Weights of a small GPT-style language model, trained from scratch on English Wikipedia: 8 layers.
MLP neurons of a small language model. Each row is named by its layer, matrix (up: input weights) and neuron, and shows model dimensions 32-127. Each number is 200 + 20 x the weight over its row's rms, rounded and kept within 0 to 999.
A block is one neuron, or neurons of one layer that tend to fire together. After each block is what it responds to, as a language model described it from the Wikipedia text at the highest values.

L5.up3,221,203,218,220,190,207,190,168,212,192,224,214,200,209,195,169,218,205,194,222,207,219,220,240,203,212,169,197,191,203,195,212,214,198,177,232,183,193,200,185,195,216,192,148,204,201,221,148,189,193,205,203,198,192,178,209,209,208,187,188,197,210,224,220,206,191,206,197,215,209,179,185,210,171,252,169,187,210,184,213,201,186,191,191,188,259,202,179,220,176,204,198,174,145,212,177
L5.up24,231,200,176,199,184,213,205,183,226,179,213,211,200,218,199,177,186,172,201,175,219,199,192,191,191,217,182,152,167,194,223,214,186,215,211,181,204,189,221,187,194,184,199,228,210,200,216,220,210,221,199,222,191,224,161,182,224,221,238,178,185,213,180,201,190,190,227,217,163,173,190,202,219,206,226,220,180,211,223,190,198,164,227,168,183,237,177,213,215,173,207,195,197,205,176,202
L5.up166,184,229,236,170,211,209,184,191,172,205,186,256,208,206,190,201,209,208,191,217,237,178,249,204,197,202,232,182,218,132,205,174,187,232,196,221,217,189,214,226,235,176,201,186,202,207,178,172,232,196,176,206,171,221,170,190,187,197,190,224,227,170,176,188,217,220,158,205,197,187,170,213,228,191,183,200,180,244,198,205,207,239,213,217,217,208,217,197,183,225,211,185,204,212,197,191
L5.up250,200,226,199,183,191,225,161,175,218,189,193,243,200,190,221,202,238,216,209,232,213,183,177,180,191,212,197,213,191,182,189,201,181,202,205,225,181,205,192,173,205,177,217,171,183,174,206,229,208,206,194,195,190,175,197,183,190,223,200,195,216,214,201,191,232,193,185,243,187,227,183,173,206,176,186,201,177,212,175,186,196,191,202,193,215,212,197,211,185,208,188,167,225,192,190,177
L5.up281,229,223,226,197,221,167,197,184,190,201,194,211,222,256,208,219,193,211,169,198,189,202,219,213,226,214,206,202,214,229,205,203,194,192,230,207,195,183,199,222,189,231,203,208,208,190,186,206,174,185,223,218,230,206,194,223,202,166,234,239,240,179,173,205,212,199,168,202,184,208,202,254,195,218,202,194,215,225,169,192,191,174,243,165,188,202,198,190,228,173,205,171,216,214,245,194
L5.up291,187,199,197,173,218,187,207,164,199,225,225,207,178,229,204,165,204,200,195,232,219,214,220,153,198,218,211,174,185,213,193,187,179,188,182,187,209,200,205,209,214,198,182,169,207,155,224,218,162,187,221,202,203,216,200,239,205,226,192,192,191,196,160,198,208,204,203,180,196,199,267,160,216,193,177,233,182,238,194,176,175,177,168,202,181,210,248,185,186,213,221,175,196,219,169,192
L5.up304,211,202,223,210,198,191,200,222,249,215,216,208,195,188,198,193,211,185,173,207,194,223,194,235,188,190,229,229,185,185,199,182,178,210,181,190,180,192,225,172,196,195,230,174,220,175,177,181,167,190,207,186,205,237,184,210,196,221,205,201,196,217,212,198,231,217,193,182,209,224,215,216,215,199,204,194,179,184,172,219,181,225,222,219,230,217,224,195,191,228,218,193,193,203,197,157
L5.up436,199,190,171,198,167,227,199,203,218,223,178,217,212,180,191,203,234,203,240,222,206,179,168,203,209,197,197,175,217,169,162,184,172,214,215,204,188,162,252,205,225,198,213,174,188,209,193,209,201,174,205,205,197,211,187,197,182,220,222,167,199,200,236,219,185,225,178,211,229,175,240,198,222,214,218,210,146,206,187,167,207,206,187,183,203,187,190,150,220,208,211,205,196,220,198,157
L5.up474,192,180,199,184,160,218,202,184,147,187,230,223,211,189,232,176,182,195,203,218,231,213,183,174,217,210,242,229,198,190,198,209,183,193,187,177,220,180,192,194,195,197,222,166,205,204,214,189,173,221,193,195,204,197,206,214,208,180,207,187,206,203,196,165,199,243,190,171,210,189,195,210,230,179,203,194,173,205,219,175,203,232,211,218,207,179,203,224,183,216,226,171,214,201,181,200
L5.up493,245,212,234,190,166,217,191,210,197,189,217,208,179,199,229,204,204,216,193,209,226,195,221,209,195,180,182,216,191,170,196,203,166,175,162,195,203,209,229,204,215,189,230,197,203,188,235,202,198,192,229,214,179,160,201,189,171,213,177,207,218,209,214,150,190,203,184,177,189,191,238,216,190,190,201,209,182,214,218,181,218,221,230,203,192,172,190,230,193,181,222,171,226,229,198,205
L5.up585,181,211,204,211,159,197,142,180,177,213,219,214,169,197,206,169,199,210,183,211,209,216,206,206,216,198,212,197,215,175,198,213,206,221,172,165,177,185,193,168,221,199,187,246,183,194,215,187,199,176,208,186,186,218,224,202,198,206,222,154,227,171,195,201,225,191,199,233,242,177,213,182,184,230,195,146,198,206,192,190,176,207,184,216,198,230,182,204,218,174,242,170,208,199,186,238
L5.up650,239,199,220,211,209,178,206,183,185,215,220,186,197,210,207,190,207,224,200,203,219,186,211,223,214,209,184,171,204,245,198,202,194,236,206,172,229,208,212,220,203,183,205,240,223,203,183,177,199,204,231,188,198,197,168,198,245,210,178,190,212,193,223,206,186,182,166,218,196,179,186,191,205,211,215,181,209,198,199,190,165,182,192,209,178,251,210,191,186,171,230,168,173,238,210,209
L5.up658,222,200,244,215,157,193,184,190,159,185,189,198,191,186,210,230,191,214,193,189,224,198,217,182,242,173,231,158,239,186,205,208,185,236,218,183,188,193,201,206,203,163,198,188,209,187,245,201,211,166,203,207,184,213,173,211,202,197,203,204,191,185,187,183,214,201,207,197,186,223,212,216,183,171,185,176,168,187,232,188,191,197,241,203,225,195,177,184,153,239,196,183,245,206,189,208
L5.up703,242,246,242,180,205,201,209,206,202,185,195,240,179,201,184,196,235,241,190,218,193,185,186,200,217,225,206,204,203,199,252,206,165,164,201,203,174,201,205,249,209,195,178,182,203,213,192,194,186,194,205,213,212,192,168,176,185,190,211,215,181,223,195,194,213,220,196,221,208,174,193,218,191,170,190,162,185,182,205,198,175,207,193,203,228,209,174,181,211,210,224,216,202,213,237,195
L5.up723,182,183,216,165,212,237,206,188,204,224,181,170,195,198,191,196,211,217,198,189,203,204,169,206,168,198,196,173,201,170,194,170,174,233,193,204,172,206,179,184,182,213,237,212,202,166,245,204,210,160,214,190,228,209,208,215,225,187,220,214,196,183,184,216,185,211,175,203,235,199,211,210,186,180,223,176,172,209,195,179,201,183,196,203,204,223,197,194,191,196,220,168,175,211,193,219
L5.up731,211,265,225,202,214,200,189,192,223,191,233,173,225,224,197,205,229,215,192,191,236,206,204,206,199,206,173,173,193,202,174,197,176,175,181,171,215,201,190,186,178,188,218,193,210,153,245,214,179,150,192,214,203,187,226,172,207,196,192,194,225,210,214,217,232,214,199,195,190,192,246,187,170,208,181,182,193,216,159,183,221,203,201,187,201,201,209,163,190,208,198,201,213,204,184,204
Foreign-name word pieces

L3.up61,209,231,238,207,184,199,198,165,228,159,194,246,180,232,194,208,223,219,188,181,183,180,242,231,222,208,183,185,194,173,206,210,181,204,170,228,197,204,223,227,185,152,235,199,185,225,236,208,209,224,167,233,186,211,205,237,221,182,198,203,202,199,210,193,198,197,190,207,227,194,226,217,199,207,186,194,187,224,218,174,177,204,204,178,222,208,195,226,218,249,233,209,223,192,187,210
L3.up200,189,244,202,204,202,202,221,191,211,193,195,187,210,223,190,191,162,192,204,237,216,192,238,202,163,200,215,187,163,165,225,199,179,200,175,210,191,206,207,241,218,154,218,155,211,222,205,235,229,172,183,229,165,212,150,241,226,198,232,217,217,192,219,186,221,181,185,193,214,175,143,230,189,197,212,199,208,185,180,189,190,240,224,202,207,201,228,193,159,202,217,194,207,172,162,186
L3.up204,210,207,206,196,197,175,204,178,187,179,200,164,196,220,198,163,187,195,173,202,192,196,221,232,217,199,186,195,176,194,239,207,215,159,191,216,181,199,219,182,190,188,224,200,172,192,175,197,208,198,182,193,178,209,169,231,214,213,205,186,232,194,190,158,228,204,193,219,204,211,232,154,223,225,209,228,217,205,159,198,164,209,212,214,217,222,217,192,224,187,237,168,209,204,148,187
L3.up244,192,203,199,182,189,160,203,213,193,156,186,216,201,202,221,194,219,205,207,238,204,207,186,194,178,207,185,184,212,195,221,160,202,189,203,206,195,223,219,195,174,195,195,230,190,187,234,215,199,164,190,181,208,222,188,211,231,226,209,148,206,213,231,228,197,197,167,189,220,212,160,199,179,229,204,218,214,214,169,212,190,194,230,225,218,165,197,204,218,219,207,173,223,227,214,245
Nobiliary particle "de"

L4.up270,225,195,189,226,178,163,186,168,180,208,192,199,182,173,208,208,212,216,209,182,188,209,164,203,151,164,195,183,167,209,183,222,201,204,191,207,184,179,171,210,179,214,198,193,229,209,187,204,202,197,190,208,192,206,182,137,203,200,232,190,184,217,216,217,219,217,192,216,192,188,193,206,213,250,194,165,208,213,184,220,195,138,226,227,195,202,204,226,150,172,205,179,205,177,216,232
Year-prefix tokens

L4.up196,224,174,207,210,198,190,195,221,209,172,202,212,192,223,200,224,223,234,172,198,181,180,204,194,211,183,219,212,245,159,188,222,198,218,161,208,209,215,194,181,196,222,235,205,195,184,205,177,210,210,227,186,202,202,194,242,181,214,188,199,260,199,199,190,153,211,170,228,178,208,190,225,223,186,215,195,195,265,191,176,182,193,155,201,196,206,202,224,226,198,219,165,201,189,187,206
Romance particle fragments

L5.up15,193,198,197,209,201,223,184,188,177,190,217,166,197,206,211,160,229,194,180,208,210,191,187,202,217,180,209,192,183,207,204,205,200,219,177,238,203,206,220,177,198,208,213,191,196,207,177,198,214,191,180,220,201,199,173,205,189,218,208,236,177,188,190,148,173,231,192,222,235,197,151,199,190,204,192,190,188,192,173,205,197,181,197,204,167,225,193,208,198,196,211,188,196,228,224,214
L5.up105,225,205,196,183,186,208,176,198,163,198,186,215,190,211,176,234,185,224,226,191,178,192,195,196,196,192,227,212,218,208,186,195,192,213,245,203,219,216,221,185,215,184,205,217,199,253,182,199,190,212,260,215,194,210,181,220,206,242,187,207,195,193,253,205,202,208,206,224,198,205,196,269,168,180,194,218,202,169,211,210,173,189,231,187,204,191,227,193,171,193,181,177,205,225,213,167
L5.up112,215,258,202,224,178,221,202,241,175,201,208,208,208,190,173,204,203,200,209,201,216,194,182,181,206,197,207,180,179,166,185,188,211,235,222,207,179,208,212,198,230,218,217,151,223,217,130,185,200,193,186,211,217,188,206,199,159,221,197,234,214,179,177,185,224,213,235,243,178,212,245,211,192,199,213,163,219,216,193,220,202,217,249,245,220,206,216,215,192,183,219,180,200,189,200,188
L5.up135,259,212,174,184,192,219,206,211,189,224,183,208,189,200,202,219,198,204,211,199,185,210,238,193,202,191,167,229,173,214,197,212,201,187,199,248,218,212,172,227,204,148,180,192,196,202,187,197,209,209,183,170,238,218,212,182,179,197,196,188,206,222,186,201,202,205,189,184,188,225,228,192,208,231,208,199,199,240,172,220,180,228,185,198,189,205,221,174,216,204,219,200,188,189,200,175
L5.up199,208,222,232,200,207,168,184,229,201,219,193,215,154,220,176,195,193,184,218,146,175,212,197,178,204,202,181,180,199,200,197,179,164,245,192,180,172,252,185,191,221,202,213,238,187,217,209,210,206,226,211,183,213,168,212,209,226,188,207,171,218,231,198,188,221,212,163,195,196,186,180,217,184,176,191,212,231,220,176,200,189,197,171,177,180,203,210,228,206,194,203,193,209,187,205,189
L5.up293,203,191,204,190,189,178,173,178,215,197,208,176,216,187,195,222,220,189,200,185,182,221,171,204,210,200,217,200,178,244,179,185,207,191,206,227,183,216,186,171,201,236,194,219,213,217,217,202,193,194,216,199,216,254,210,223,207,155,224,199,192,186,218,180,211,221,218,188,188,218,199,179,197,163,205,210,231,188,208,178,207,160,185,202,180,209,215,211,209,196,199,184,239,215,202,182
L5.up323,174,195,220,181,193,165,199,164,201,215,144,213,167,197,200,194,196,227,206,189,193,185,186,200,201,203,179,193,191,222,210,221,197,189,217,187,216,249,215,220,213,202,185,197,186,224,174,244,194,230,197,200,230,209,196,182,199,200,188,180,204,188,209,174,215,173,216,182,221,215,183,207,180,199,208,217,213,202,221,233,192,208,201,183,175,178,248,216,182,206,220,205,208,211,207,212
L5.up356,216,190,217,171,234,225,191,197,199,169,201,211,196,208,218,198,161,236,212,179,199,192,180,204,213,182,193,214,214,196,177,195,198,204,182,217,177,198,214,179,196,219,184,185,202,244,189,160,225,177,170,222,202,188,212,207,184,188,188,224,193,198,210,156,189,163,206,190,213,200,167,238,235,184,170,155,215,185,161,215,196,180,195,200,171,189,211,188,194,190,201,174,188,231,226,158
L5.up365,196,205,198,225,183,179,189,195,218,166,225,229,200,204,156,193,200,173,230,167,213,220,209,218,204,216,220,204,198,226,197,206,215,217,189,182,189,203,228,217,214,200,187,180,188,233,172,175,213,208,151,181,193,254,177,204,197,200,177,187,217,225,182,187,235,186,200,180,216,172,205,183,197,194,195,227,203,177,211,199,186,219,189,186,204,208,241,160,245,185,206,168,212,224,191,171
L5.up417,212,225,202,200,226,175,203,226,230,185,158,217,213,191,219,216,209,219,192,222,186,209,210,179,200,220,191,192,215,185,202,157,223,208,213,201,175,233,171,186,180,197,239,208,203,223,194,250,222,233,227,190,212,197,209,219,175,213,184,210,256,196,249,172,218,232,184,183,195,168,223,178,172,202,214,205,205,243,200,193,201,207,195,208,220,195,220,185,200,184,211,190,227,247,210,168
L5.up477,189,176,191,194,171,169,207,207,211,185,194,210,193,201,194,234,197,243,237,226,177,199,172,185,211,202,180,213,210,210,189,198,217,207,182,194,208,194,175,217,206,234,230,191,207,213,198,191,193,184,180,181,213,212,209,201,183,203,211,182,210,233,196,187,181,220,224,234,169,219,172,192,194,206,215,211,224,212,204,234,172,189,183,225,196,210,195,192,185,184,201,236,207,194,221,186
L5.up595,217,191,196,187,203,198,188,267,188,177,209,191,207,218,184,147,184,198,159,235,215,232,232,191,158,208,240,196,164,199,212,176,180,181,192,197,185,206,189,182,190,209,182,200,219,192,185,208,190,229,229,210,170,205,226,168,186,192,205,179,213,195,177,197,205,183,174,195,199,220,223,211,210,209,208,194,203,172,163,227,218,218,192,227,201,185,234,206,208,184,252,186,200,260,240,194
L5.up620,173,189,224,210,201,171,190,214,192,166,219,221,194,225,205,232,189,195,199,196,192,186,172,225,200,227,188,200,231,210,200,183,162,196,195,210,193,199,209,221,195,196,191,188,204,219,195,182,222,191,183,156,230,185,213,196,196,196,180,228,209,201,215,210,206,204,188,211,197,196,202,240,203,245,185,177,203,185,201,243,207,202,220,165,250,221,223,194,205,211,203,190,189,216,205,139
L5.up693,199,179,193,223,188,190,166,199,202,189,186,190,211,197,205,208,231,208,163,238,225,186,205,185,196,242,201,209,197,189,193,199,207,263,209,213,167,196,196,185,228,181,184,260,210,215,170,223,171,205,193,197,171,212,199,174,198,188,202,187,199,162,234,198,200,200,173,202,197,196,251,202,203,194,205,203,199,196,189,205,167,180,224,176,194,201,200,184,214,202,201,180,193,217,233,230
L5.up707,197,198,193,209,200,201,210,187,209,201,221,201,192,192,204,168,221,207,176,199,217,206,192,213,198,176,218,202,216,231,164,227,187,232,216,211,188,186,224,253,176,194,213,227,218,189,192,179,200,184,159,183,211,218,185,198,195,206,155,181,201,197,196,184,223,239,198,199,233,211,240,226,174,186,209,206,194,191,188,234,181,209,205,194,200,220,214,156,234,214,180,232,196,213,214,196
L5.up713,187,211,202,195,208,199,187,165,211,212,212,203,183,212,199,208,190,189,244,192,210,210,162,215,195,155,183,176,179,199,217,234,164,235,201,186,233,238,216,198,168,209,208,214,219,163,181,226,212,200,211,204,200,199,233,185,198,232,222,196,189,195,195,210,208,197,247,190,196,188,185,209,206,215,170,202,204,220,196,191,137,192,220,181,177,245,234,190,208,178,237,183,180,191,197,197
Year digits in dates